MLP neurons of a small language model. Each row is named by its layer, matrix (gate and up: input weights) and neuron, and shows model dimensions 64-127. Each number is 128 + 24 x the weight over its row's rms, rounded and kept within 0 to 255. A neuron's up and down rows have the sign that makes its largest values positive.
A block is one neuron, or neurons of one layer that tend to fire together. After each block is what it responds to, as a language model described it from the Wikipedia text at the highest values.

L5.gate595 [131 108 140  53 141 141 139 166 120 106 115 159 162 115 125 116  89  71 127 103 156 147 151  76  82 132 129 122 153  86 161 145  96 143 108 111 117 134 138 127 122 106  97 148 140 124 124  86 112  99 151  87 139 119 112 120 132 120 101 148 136 123 117 126]
L5.up595 [113 140 120 108 125 185  99 139 105 114 141 134 158 143 114  87 103 107 123 134 136 101 113  94  93 110 157 107 167 127 121 128 149 146 128 126  99 115 128 147  87  84 144 122 148 148 113  94 119 103 159 112 153 103 133  94 137  99 139 125 135 132 108 128]
Inside personal names

L7.gate40 [102  96 100 139 126 147 122 103 112 157  95 102 153 124 118  93 133 127 108 130  89 116 116 149 110 132 121  88  95  96 122 126 120  80 148 126 135 155 165 103 117 116 155  61 121 157 104 149 124 107 153 141 149 148 169 103 155  89 137 120 152 168 143 103]
L7.up40 [124 153  73 125 113 111  99 139 149 165 149 115 154 119 145 146 118 118 143  90 129 149 100 115 126 189 110 109 104 112 177 169 132 125  81 122  98 155 129  99 123 110 103  88 122 113  89  72 154 172 153 111 137 134 155  88 140 138 138 105 143 150 150  98]
L7.gate158 [103  85 123 115 115  78 125 128 127  81 133 174 162 111 129 171 168 150  97 137 117 127 134 116 123 148 104 132  95 152 112 110 145 111 156 181 165 119 146 132 140 128 115 169  85 132 133 145 109 125 123 202 139 156 113 141 162 169 131 129  83 108 150 172]
L7.up158 [ 96 100 136 143 112  92 138 133 110  99 163 159 152 130 162 183 117 136  73 144 130 135 130 153 116 113 118  61 138 133  73  97 152 112 131 174 142 121 151 173 144 131 144 125 116 146 161 138  87 130 122 180 126 115 126 129 168 147 112 113 121 128 129 176]
L7.gate220 [160 123 134 149 165 120 178 136 156  77  87 130 156 120  91 112 141 102 150 119 151 132 105 111 132 130  86 204 110 153 156 107 144 138 107 137 140 157 124 101 102 154  80 114 126 166 103  80 126 131 125 131 105  96 132  78 155 149  75  85 132 136  98 158]
L7.up220 [130  94 131 156 150 108 144  92 127 111 123 156 147 126 179 101 140 151 151  84 100 127 107  70  81 132 117 116  77 129 133 143 116 153 117 121 164 144 116 146 136  63 128 117 150 173 134  86 101  68 126 109 130 143 127 130 128 113 137 144 121 153 115 123]
L7.gate231 [136 158 112 119 140 110 143 133 113 123 176 142 108 124  93 151 117 114  83 143 150 143  83 112  98 163 136 140 106 150 144 122 101 119 150 130 137 100 113 143 171 148 107 168  51 129 107 139 114 134 136 140 100 122 118 111 135 129 128 102 139 113 118 107]
L7.up231 [120  88 141 153 116  97 138 110 130 106 180 134 118 120 147 146 164 145  68 126 125 170  93  66 105 118 119 101 111 169  94 115  88  91 124 154 121 113 116 175 153 142 136 159 107 121 123 169 117 108 137 130  90 144 111 109 116 113 122 127 108 117 149 133]
L7.gate380 [136  85 106 144 120 148 158 173 116  98 147 142 132 132 138 122 135 115 121  69 156 133 108  90  98 136 130 122 168  63 139 144 127 104 123 161  76 150 119 162 171  83 112 100 108 138 112 140 128 114 116 112 128 150 149 142 177 130 116 171 153 108 142 159]
L7.up380 [140  86  99  84 114  95 127 159 103 130 158 121 127 139  69 123 165 130 109 135 121 113  88 123  94 151 129 144 123 124 103 132 133 136 139  87 143 139  97 123 145 181 132 137 105 140 158 142 149 127 127  95 116  79 159  81 129 155 143 130 112  91 103 160]
L7.gate382 [112 123 117 115 121  92 123 108 130 143 117 126 106 138  95 145 131 142 118 150 162 144 111 140 156  97 118 135 158  65 105  76 144 113 149 100 114 125 145 146 134 148 154 165 119 139  95 116 127 131 135 179 117 131 149 128 169 150 131 115 120 140 166 131]
L7.up382 [ 94 108 116 116 134 156 162 117 132  84 126  89 116 121 144 176 178 161  88 114 144  83  87 122 149 140 131 106 175 115  80 115 175  92 130 152 134 110 141 154 138  93 164 136 138 125 105 107 116 109 162 133 154 119 132  93 114 157 155 107  93 136 148 126]
L7.gate464 [176  96 110 113 127 117 148 143  92 142 101 112 144 131 130 163 147  99  83  78 112 104  84  89  78 117 155 118  77 147 182 130 146 135 104 183 118 118 132 123 106 105 156 121  88 176 119  87 105 126  74  88 120 119 111 110  96  83 116 126 125  87 114 148]
L7.up464 [149 130 135 160 120 117  87 115 106 122 130  97 135 131  88 150  61 110 148 157 122 143 143 139 111 138 125 166 123 114 133 138 122 173 174  99 109 133  72 136 136 157 167 101 101 119 123  80 143 162 138 118 104 115 136  98 117 116 128 140 169 128 131 110]
L7.gate523 [121 126 115 113 114 112 109 128 100  97 145 135 100 144  63 133 114 182 160 128 106  94 107 105 195 171 121 137 106 134 151 174 119 110 126 155  88 159 121  87 142 124 141  81 169 116  95 138 118 131 180 100 111 118 109 107 149 108 122 117 142 107 156 111]
L7.up523 [116 147  97 125 128 129 138 167 173 154 160 173 120 140 162 116 124 155 148 116 128 139  93 156 146 157 107 124 147  94 140 148 127 128 118 106 123 173 138 126 127 119 123 137 137 147 139 120 129 156 107 110 104 127 116 114 157 165  97  99 105 142 137 152]
L7.gate534 [ 86  81  86 144 144 124 162  98 129 135 161 118 129 125 142 154 129 142 147  91 152 161  67 126 112 133 139 114 181 106 115 158 118 137 127 131 135 190  98 133 141 132  97 151  84 103 141 144 110 107 152 171 141 149 143 103 159 160 142 133 129 130 133 142]
L7.up534 [113 123 105 120 152  94 110 110 133 124 137 122 172 141 141 138 136  87 125  72 183 119 137 139 107 134 136 116 149 127 144 143 162 144 146 112 125 144 140 122 155  97 134 126  87 135 110 128 163 108 110 130 171 147 153 121 174 160 123 140 145 126 152 158]
L7.gate556 [121 131 165 113 179 140 131 102 140 129 146 120 135 126 123 104 146 136  84  76 151  92 171 120 127 128 126 107 117 165 117 162  96 150 161 110  99 102 110 122 132 159 126 145 108 176 144  94 116 112 133 147  98 133 116  90 131 147 122  96 140 113 120 165]
L7.up556 [ 84 127 120 108 190 109 129 118  83 132 110 121 112  99 137 136 142 121 147  83 172 104 127 126 128 143 197  93 116 129 155 143 114 147 150 175 131 136  83 156  86 132 105 135 104 156 134 131 122 117 143 153  85 125 121 106 155 138  92 128 123 126 120 142]
L7.gate674 [140 151  99 153 136 118 128 166 115 106 113 125 161  82 133 149 160 121 128 124  94 122  99 155  76 106 133 136 128 173  88 115 128 127 136 128 153  81 136 146 102 122 142 204  66 151 132 142 146  72  93 110 114 164 113 143 117 102 141 115 135  92 108 127]
L7.up674 [ 85  92 116 155 141 117 119 138 105 116 147 160 103  84 128  88 126 113 103 155 123 128 126 120 142 120 133  93 107  86 116  72 122 128 118 120 125 139 159 153 110 112  89 158 121  96 125 127 104  87  90 122  73 118 132 118 138 107 140  93 147 152 143 160]
L7.gate682 [114 120 139 136 162 145 117 124 157 115 141 114 139 133 103 138 110  86 155  91 147 101  78 155 136 147 108 132 106 122 146 122 105 125 167 123 115  86 130 136  94 127 148 106 121 133 138 108 121 151 118 147 163  59  19 117 129 153 100 154 141 121 162 124]
L7.up682 [107  88 115 126  36 117 134 146 135 105 116 107 143 146 128  98 172 142 102 139 125 122 150  89 135 106 132 142 109 132 127 124 129  95 138 124 123 101 105  83 136 130 148 102 145 112 123 117 105  94 135 134 164 111 204 139 140 112 139 140 109 134 125 106]
L7.gate756 [161 106  92 148 108 146 135 134 136 108 130 168 138 159 168  97 144 139 132 102  96 107 112 145 119 168 115 122 128  92 159 125  97 148 101 108 132 101 147 101 111 152  96 130 161 149  92 122 151 138 111  99 104 155 151 143 164 137 123 105 114 119 116 132]
L7.up756 [103 150 135 165 158  93 118 136 137 141 156 107  91 125 150 130 175  99 124 161  99 124 112 152 139 146 125 137 118  74 121 102 161 107 151  91 100  98 139 124 135 148 140 145 171 120 137 137 146 121 137 100 104  92 129 132 119 104 109 140 114 105 119 128]
L7.gate760 [154 156  97 113 133 159 108 148 150 157 123 119 100 119 106 152 174 157 106 147 180  88 120 131 103 148 123 147 116 138 129  88 184 116 127 114 115 142 133 139 180 140 132 152 125 121 105 121 131 101  87 176 139  87 126 110 142 132 163 146 101 157  98 112]
L7.up760 [114 119 156 100 118 150  99 125 100 157 171 114  90  86 115 152 179 156 165 110 137 147  94  88  65  91 118 144 118 160  86 125 104  71 120  94 104 178 108 161 110 147 126 146 145 134 109 110 103  88  70 144 149 124 150 150 106 113 109 118  95 132 126 167]
L7.gate797 [146 121 118 112  97  85 127 167  96 133  99 205 119 108 147 140 127 143  62 103  83 133 172 124 107 153 104 121 136 147 106 130 144 138 124 121 112 134 116 134 120 152 140 119 101 107 143  90  94 157 148 113 135 141 143 156 116 129  81 131 132 137 114 156]
L7.up797 [130 128  75 119 130 111 139 117 128 121 137 113 121  84 140 135 133 153 139 125 119 121 133 152 144 172 110 110 117 115 102 160  80  91 133 126 119 149 135 116 113 101 108 136 125  93 119 143 121 162 104 143 144 129 143 135 114  87  95 148 131 124  94 137]
L7.gate812 [127 186 120 133 116 132 133 167 135 148 130 128 164 146 158 148 120 127 116  92 132 141 108 168 125 130 143 109 162 124 142 104 131 137 114 119  94 134 135 116 115 152 123 109 119  82 114 164 129  89 103 105 129 131 124 114 129 122 143 146 117 104 171 146]
L7.up812 [100 177  58 105 118 126 110 112  95  90 121 135 100 157 108 170 117  99  94  83 117 140 121 149 169  98 148 122 121 161 167  98 115 107 129 112 136 142 113 137 102 164 133 111 123 129 125 163 141 107 136 130 133  98 114 115 131 119 126  96 166 144 106 128]
Slot before verbs

L4.gate85 [152 179 157 112 164 182 131 165 116 127 126 131 118  93 153 164 102  69 144  98 167 104 137  88 102 103 149 147 110 163 108  81 146 166 102  90 177 165 133 140  99 142 157  60 133 141 112  83  76 135 108 148 133 174 128  97 131  78 130 115 108 121 142 129]
L4.up85 [ 90 143 136  96 145 162 146 131 157 126 134 188 171 136 165 113 130 146 108 113 130 130 134 119 141  96  79 141  93 115 154 132 138 124 134 100 123 121 181  95  89 118 156 118 110 152  93 138 151 108 135 102 154 137 130 164 151 101 120 117 153 112  91  90]
L4.gate179 [150 146 112 144 148 129 147 127 133 104 195 140 119 103 158 116 118 163 142 114 120 133 109 105 133 150 153 116 114 115 113 118  84 138 134  98  94 141 101 112 165  94  85 119 122  80 106 138 109 104 144 136 101 143 132 121  91 124 111 115 112 173 109 101]
L4.up179 [119 124 116 112 154 135  95 141 198 122 172 165 108 137  86  83 125 147 105 166 116 156 183  92 165 155 120 147  88 100 133 140 147 106 108  89 145 129 141 114 147 121  52 180 139 165  91 125 153 140 175 138 157 114 119 142 127 147 114 139 111 132 114 140]
L4.gate183 [146 111 153 104 104 121 146 138  85  95  96 131 126  86 175 125 115 132 137  76 174 159 149 144 107 153 153 166  89 137 178 129 100 106 140 137 113 140 157 159 166 126 141 116 150  86 154 143 127 109 115 129 152 112  91 112 138 122 111  93 101 132 107 122]
L4.up183 [132 110 136 155 138 102 106 152 124  76 121 134 119 132  99 147 156 131 118 144 171  77 148  92 141 177 113 132 160 138 142 130 143 118 150 131 145 135 100 147 142 112 173 142 146 136  87 152 127 116 146 180 127 126 151 118 135 127 125 164 123 123 115 166]
L4.gate184 [138  92 100 101 149 109 119 126 136 135 136 100 150  97 157  99 105 145 169 141 124 181 117 120 105 121 111 124 132 114 116 127  93 159 122 149 101 111 124  79 134 145 129  93 134 106  71 159 134 121 116 120 123 167 149 164 110 134 129 136 131 141 124  99]
L4.up184 [157 113 123 116 120 116 114 151 139 106  83 128 107 109 160 144 140 159 122 135 126 176  91 168 103 150 138 142 184 128 122 129 133 114 118 128 101 159 110  88 129 133 125 139 123  99 113 155 148  87 138  92 152 105 119  97 130 174 107 123 135 126 145 141]
End of first names

L5.gate698 [171  97  73 138 125 150 175 139  83 122 164 153 128 134 101 173 163 142 133 123 122 102  75 116 138 154 114 132 145 154 132 125 153 130  84 125 129 117 108 111 106 114  99 147 142 155 130 151 110 141 110 109 174 153  91 137  96 119 130 105  99 139 155 139]
L5.up698 [101 154  89 108 116 136  98 116 151 119 106 155 186 123 101 133 148  99 127  94 123 114  94 155 154  97 100 109 119 122 127 119 125 126 109 155 136 129 153  78 161  95 139 163 130 131  95 134 116  79 160 143  68 160 141 116 108 122 129 137 126  95 131 104]
Predicate connectives before verbs

L4.gate78 [125  91  94 119  98  92 161 168 128 129 134 133  70 104 118 104 152 102 107 109 149 134 116 108 100 151  98 128 122 151 145 145 125 133 180 154  95 146 138 123 107 124 110 169  71 146 130 138 133 145 105 143 114 122 149  67 165 157 126 138 123  89 117 130]
L4.up78 [ 85 129  77 126  92 135  86 103 142 148 125 167 142 114 145 151 185 171 130 109 122 152 106 105 133  76 111 123 116 127 117 142 112  92 140 100 136  98  94 130  95 147 128 119 135 117 121 170 138 131  95 129  78 136 154 117 128 112 102 162 133 107 125 149]
L4.gate242 [133 113 113 103 142 139 146 158 154 117 122 107 117 157  88 177 118 112 129 129  97  86 121 156 111 130 174 113 158 171 153 135 111 142 129 117 144 134 104  90 152 143 152 151 141 147 150 103 115 154  98 129 152 119 120 113 151 104 107  95 124 117 124 136]
L4.up242 [138  95 148 144  99  87  76  70 151 129 137 115 151 169 113 153 141 155  87 172  92 143 164 149 134 110 120 147 107 152  81 130 101 120 112 117 144 123 108 108 140 134 116 147  95 129 163 123 151 158 125 171 136 152 106 125 123 136  80 154 126 145  98 153]
L4.gate257 [164 121 126 127 125 113 143 121 136  91 122 133 109  86  99 172 108 138 138 127 176 174 123 118 135  98 112 115 137 141 181 164  80 108  98 121 136  83 134 128 126 123  93  83  95 141 121 145 103  90 133 135 110 129 139 158 163 145 173 126 128 129 142 118]
L4.up257 [ 99  78 108  79 132 120 163 123 129 131  89 115 155 110  84  99 174 140  88 142 124 104 115 127 120 145 140  88 131 127 114 148 130 132 196  92 108 158 143 105 140 132 161 104 113 140 128 163 158 111 111 109 119 147 141 121 131 139 167 129  80 110 147 103]
L4.gate735 [117 163 123 127 129 120 126 154 128 116 166 142 128 116 128 145 173 130  82 102 133 116 151 105 113 109 155 134 128 160 122 187 153 124  93 159 123 100 105 162 128 120 150 169  95 136 126 112 149 157 119 158 102 113  99 102 124 117  79 117 139  69 111 141]
L4.up735 [137 115  90 140 115 127 149 110 121 129 105 111 111 135 123 138 138 115 135 119 114 172 125 139  94 115 143 168 126 103 160 181 133 145 154 103 104 146 131 101 125 121  75 156 119 155 105  83 157 174  79  96 101 125 135 140 184 142 141  76 136 116 141 124]
Finite auxiliary/copula verbs

L7.gate30 [119 110 142  62 132 143 166 139 125 131 150 143 176 146 101 106  79 140 162  93 150 138 112  92 128 160 142 121 105 149 153 167 105 149 109 122 134 132 151 112 149 102 135 129 102 138 105 137 131 118 129 114 175 162 139  59 141 155  95 130 126 165  95 133]
L7.up30 [174  91 128 119 111 135 120 148 171  95 113 134 140 107 112 114 106  99 158 108 161 131 152 108 109 118 135 136 152 118 112 131 135 130  94  90 132 153 136 173 147 120 131 149 111 148 151 144 153 105 119 128 108 117 146 105  98 116 156 152 111 128 148 116]
L7.gate97 [146  98 124 112 100 130 170 140 133  98 114 150 101 113 123 117 147 159 134 102 154 117 109 155 113 166 144 121 119 117 156  81 131 169 136 172 123 129 137 114 114 112 142 156 100 144 114 153 123 112 104 135 135 157 132 127 157 105  77 100  85 148  96 102]
L7.up97 [116 103  94 121 124 134 136 135 128 154 140 129 120 130 129 134 169 134 167  96 173 141 134 110 112 138 137  99 116 139 127  88 119 117 119 149 145 153 145  97 111 162 118 125 144 119 142 157 120 103 127 165 132 137 141 136 153 138 122  59 115 164  88 136]
L7.gate110 [174 143  92 150 131 111  84 120 121  73 127 126 109 144 121 118 134 125 102  59 116 107 154 100 104 126 124 155  96 118 144 177 135 123 129  87 124 121 111 127 128  56 124 154 148 115  90 113 139 110 104 129  82 144 134 107  99 136 117 107 120 151 104 148]
L7.up110 [128 147 122 115 150 115 124 137 137 102  81 122 116  97 134 150  94 106 127  91 117 194 150  89 126 143 168 134 167 153 126 198 128 137 124 143 145 149 165 116 130  95 131 131 104 122 175 144 129 150 106 176 118  85 103 166 110 103 118 158 112 100 103  97]
L7.gate113 [105 105  76  99 114 132 116 139  99 156 157 157 144 109  98  79 124 110 149  98 106 109 128 137 124 110 164 124  90 166 128 114 121  85 131 116 165 151 116 125 113 118  96  97 107  93 125 116 126 129 165 121  75 143 152 112 156  92 138 150 138 133 133 158]
L7.up113 [158  82 134 174 131 127 113 114 172 121 149 142 142 137  97 142 162 156 178 135 159 122 147 169 145 161 165 129 109 112 148 136 111 122 139  97 100  63 137 108 149 131 136 103 128 121 124  87 104 135  61 118 156  96 153 159 138 135 171 121 141 119 126 141]
L7.gate140 [130 166 124  98  95 150 143 132 141 113 154 120 110 147 129 126 135 121 161 107 129  99 153 158 177 122 137 133  83 151 145 129 111 103 131 106 158 117 162  99 109 135 138 168  81 162  92 142 111 135 143 144 116  86 131  97 143  93 121 130  96 139 117 121]
L7.up140 [168 153 140 105 121 120 110 157 128 114  99 122 108 153 117 144 165 142 122 101 123 159 166 129 101 136  84 125 157 102 134 105 141 144 124 133 171 159 140  86 133 118 150 109 129 140 117 127 114 146 116 168 103 131 169 145 145  82  88 125 140 122 128 172]
L7.gate168 [174 123 107 160 142 134 148 161 151 118  86 145 125 127 145 131  74 104 124 106 120 120 119 142 125 155 106 132 123 146 178 174 148 162 105 108 146 108 145 160 148  93 129 161  96 110 140 103 135 133  84 111 127 173 121 113  76 132 132 125 121 133 117  93]
L7.up168 [130 133 119 130 107 148 136 170 103 148 111 137 169  96 111 154  95 172 146 129 178 145 118 122 139 132 153 131 103 121 172 108 146 138 120  98 158 145 127 120 105 113 156 139 133 123 120 116  98 111 114 128  84 147 126 173 103 119 147 114  84 158  81  63]
L7.gate175 [134 150 110 123 154 123 185 116 133 137 135  97  87 144 160  91 121 119 114 121 152 117 126  90 102 188 119 150 153 102 161  95 126 153 130 112 137 129 136 133 116 138  98 137 126 119 148 125 142 108  89 200 101 125 154 106 103 114 139 113 105 161 109 149]
L7.up175 [139 131 130 112 150 140 120 138  88  90 125 166 169 100 117 121 136 104 113 101 127 129 140 168 162 146  99 145 108 123 138 163 133 124 158 108 121 101 138 131 112 140 163 142 150 157 121 154 107 134  74 142  99 169 124 114 126 145 116 146 119 171 102 119]
L7.gate177 [131 144 159 107 167 114  97 150 130 161 127 125 126  59 123  99 125 125 124 118 137 123 131 131 155 129  84 128 147  95 121 104 120 164 133  74 109  84  98 147 118 111 111 134 180  95 125 141  99 177 130 100 103 137 109 161 125 153 127  90 143 129 186 157]
L7.up177 [122 104 146 159 164 149 152 150 154 103 116  95 122  73 121 129 105 134 103 147 159 126 129  76 135 159  94 122 140  97  75 126 132 113 142 112 138 109 128 132 138 146 119 132 106 106 110  99 119 137  98 175 151 153 142 138 147 171 163  94 119 144 113 118]
L7.gate181 [137 120 114  99 159 151 130 143 106 144 141 124 160 117 117 134  96 130 152 106 163 141 122  98 108 166 152 174 122 124 134 170 144 157  85 180  65 142 168 147 129  85 152 156 136 108 116 129 131 108 139 111 139 162 119 128 139 135 147 158 138 145  80 156]
L7.up181 [123 157 125  95 139  92 104 175 153  98  93 142 114 130 165 166 135  77 114 119 133 155 128 142 129 135 161 139 143 154 125 141  69 139 121 118 121 130 135  98 126 127 121 139 114 161 117 131 130  98 138 148 124 102 101 135 141 113 138 106  92 160  99 147]
L7.gate218 [133 161 131 104 162 143 154 105 155 104 119 132 126 129 114 155 194 139 121 137 143 132 133 122  99 160 135 123 173 151 134 137 148 118 156 100 108  82 193  79 143 138 107 135 116 111  92 151 126 122 129 103 122 124 115 102 152 165 125  96 135 113 115 165]
L7.up218 [120 134 105 111 144 166 146 138 145 131 136 162 127 121  94 115 159 139 116 147 131 114 160 100 101 179 119 131 162  99 167 151 132 125 132 114  98 119 154  82 148 157 119  63  99 168 108 137 143 134 193 114 134 172 112 110 124 150 146 133 154 138 153 111]
L7.gate302 [147 158 121 130 123 129 148 121 149 115 117 128 124 106 122  90 120 124  86 103 125 132 118 152  70 127 133 180 124 121 168 201 124 123 131 131 113  94 138 116 148 106 149 136 123 131 171  95 123  86 116 145  97 169 132 152  81 131 136 133 136 132 112 160]
L7.up302 [ 95 133 125  91 134 171  88 159  86 139 146 119 124 123 132 147 122 105 159 122 124 144 179 102 139 151 140 112 157 102 151 111 112 129 133 120 134 105 136 111 105 170 138 137 106 158 118 111 114 125  89 129 131 154 123  87 166 128 139  95 121 190 130 176]
L7.gate395 [152 147 120  79 140 116 101 161 150 139 115 130 164 146 127 147 108 124 133 123 116 147 137 105 120 159 115 155 134 109 160 113 132 147  74 142 166 142 139 131 128  95 138 169 113 196 103  80 144 121  91 143 122 141 151 155 101 140 117 166 146 158 171 159]
L7.up395 [122 120  91 106 114 148 197 151 127 113 100 148 125 134 135 117 107  90 120 136 129 120 118 113 111 162 144 104 149 120 147 161  77 162 152 113 113 129 127  92 146 156 115 150  98 115 184 144 104 119 145 136 153 110 136  76 121 150 125  83 127  91 134  95]
L7.gate603 [127 148 118  70 118 156 100 187 168 103 119 145 136 138 118 139 107 165 103 144  97 140 148 113 140  98 115 150 107 103 179 125 122 153 160 124 157 101 107 131 113 147 186 165 126 117 153 153 117 143 107 141 136 142 137 157 130 123  72 128 144 124 107 165]
L7.up603 [142 136 139 127 102 178 112 155 137 149 126 136 177 114 124 152 112  83 102 132 177 165 120 134 141 121 125 140  73  75 159 147 112  94 162 141 133 132 135 117 154 125 163 141  85 134 113 131  77 173 158 105 117  97 130 115 105  77 133 111 133 182 150 135]
L7.gate631 [158 173  59 115 127 121 160 125 105 120 149 111 120 109 138 132 129 105 135 135 140 137 150 106 121 145 153 156 123 116 178 123 131 133 131 125 140 150 140 136 122 142 172 151 112 136 140  82 123 131 140 136 168 174 145 144 114 170 135 125 120 148  92 151]
L7.up631 [119 122  92  94  99 154 114 106 105 111 122 154 152  71 131 128  95 144 163 145 151 161 148 108 151 123 157 156  94 115 145 129 110 159 131  96 129 153 136 136 116 154 135 154 148 138 147 113 103 145 145 131 173 134 118 119  94 148 152 114 144 188  88 118]
L7.gate667 [118 134 103 139 115 132 127 130 138 118 139 126 152 100 120 155  93  89 156 130 117 127 136 151  76 110 151 160 107 163 120 124 143 140 122 122 106 137 101  92 142 179 141 172 112 137  99  96 124  58 160 171 105 157 118 139 160 119  73 174 152 126 143 142]
L7.up667 [ 96 130 154 112 113 115 128 145 134 174 159 126  99 147 167 141 175 106 197 126  91 166 136 158 124 163 120 144 134 118 170 109 135 115 117 121 124  98 157 157 119 115 104 136  94 139 116 154 150 139 101 184 129 142 101  88 128 123 112 131 117 155 151 144]
L7.gate700 [182 130 118 102 126 124 187 130 131 123 120 135 167 147 136 130 108 134 117 110 100 132 127 124 117 145 149 109 119 113  93 198  98 143 109 115 147 165 153 135 126 129 142 128 140 106 130 147 116  66 100 139 149 147 133  88 127 115 130 115 104  83  98 156]
L7.up700 [160 137 136 154 126 107 153 144 124 108 128 129 131 114 127 126 129 179 110 144  71 124 160 118  90 125 114 185 123  93 125 185  86 117 137  91 123 150 164 115 106 103 141 110 123  63 120 150 129 159 157 118 115 131 136 118 136 154  85 110  82 106 177 164]
Surname about to follow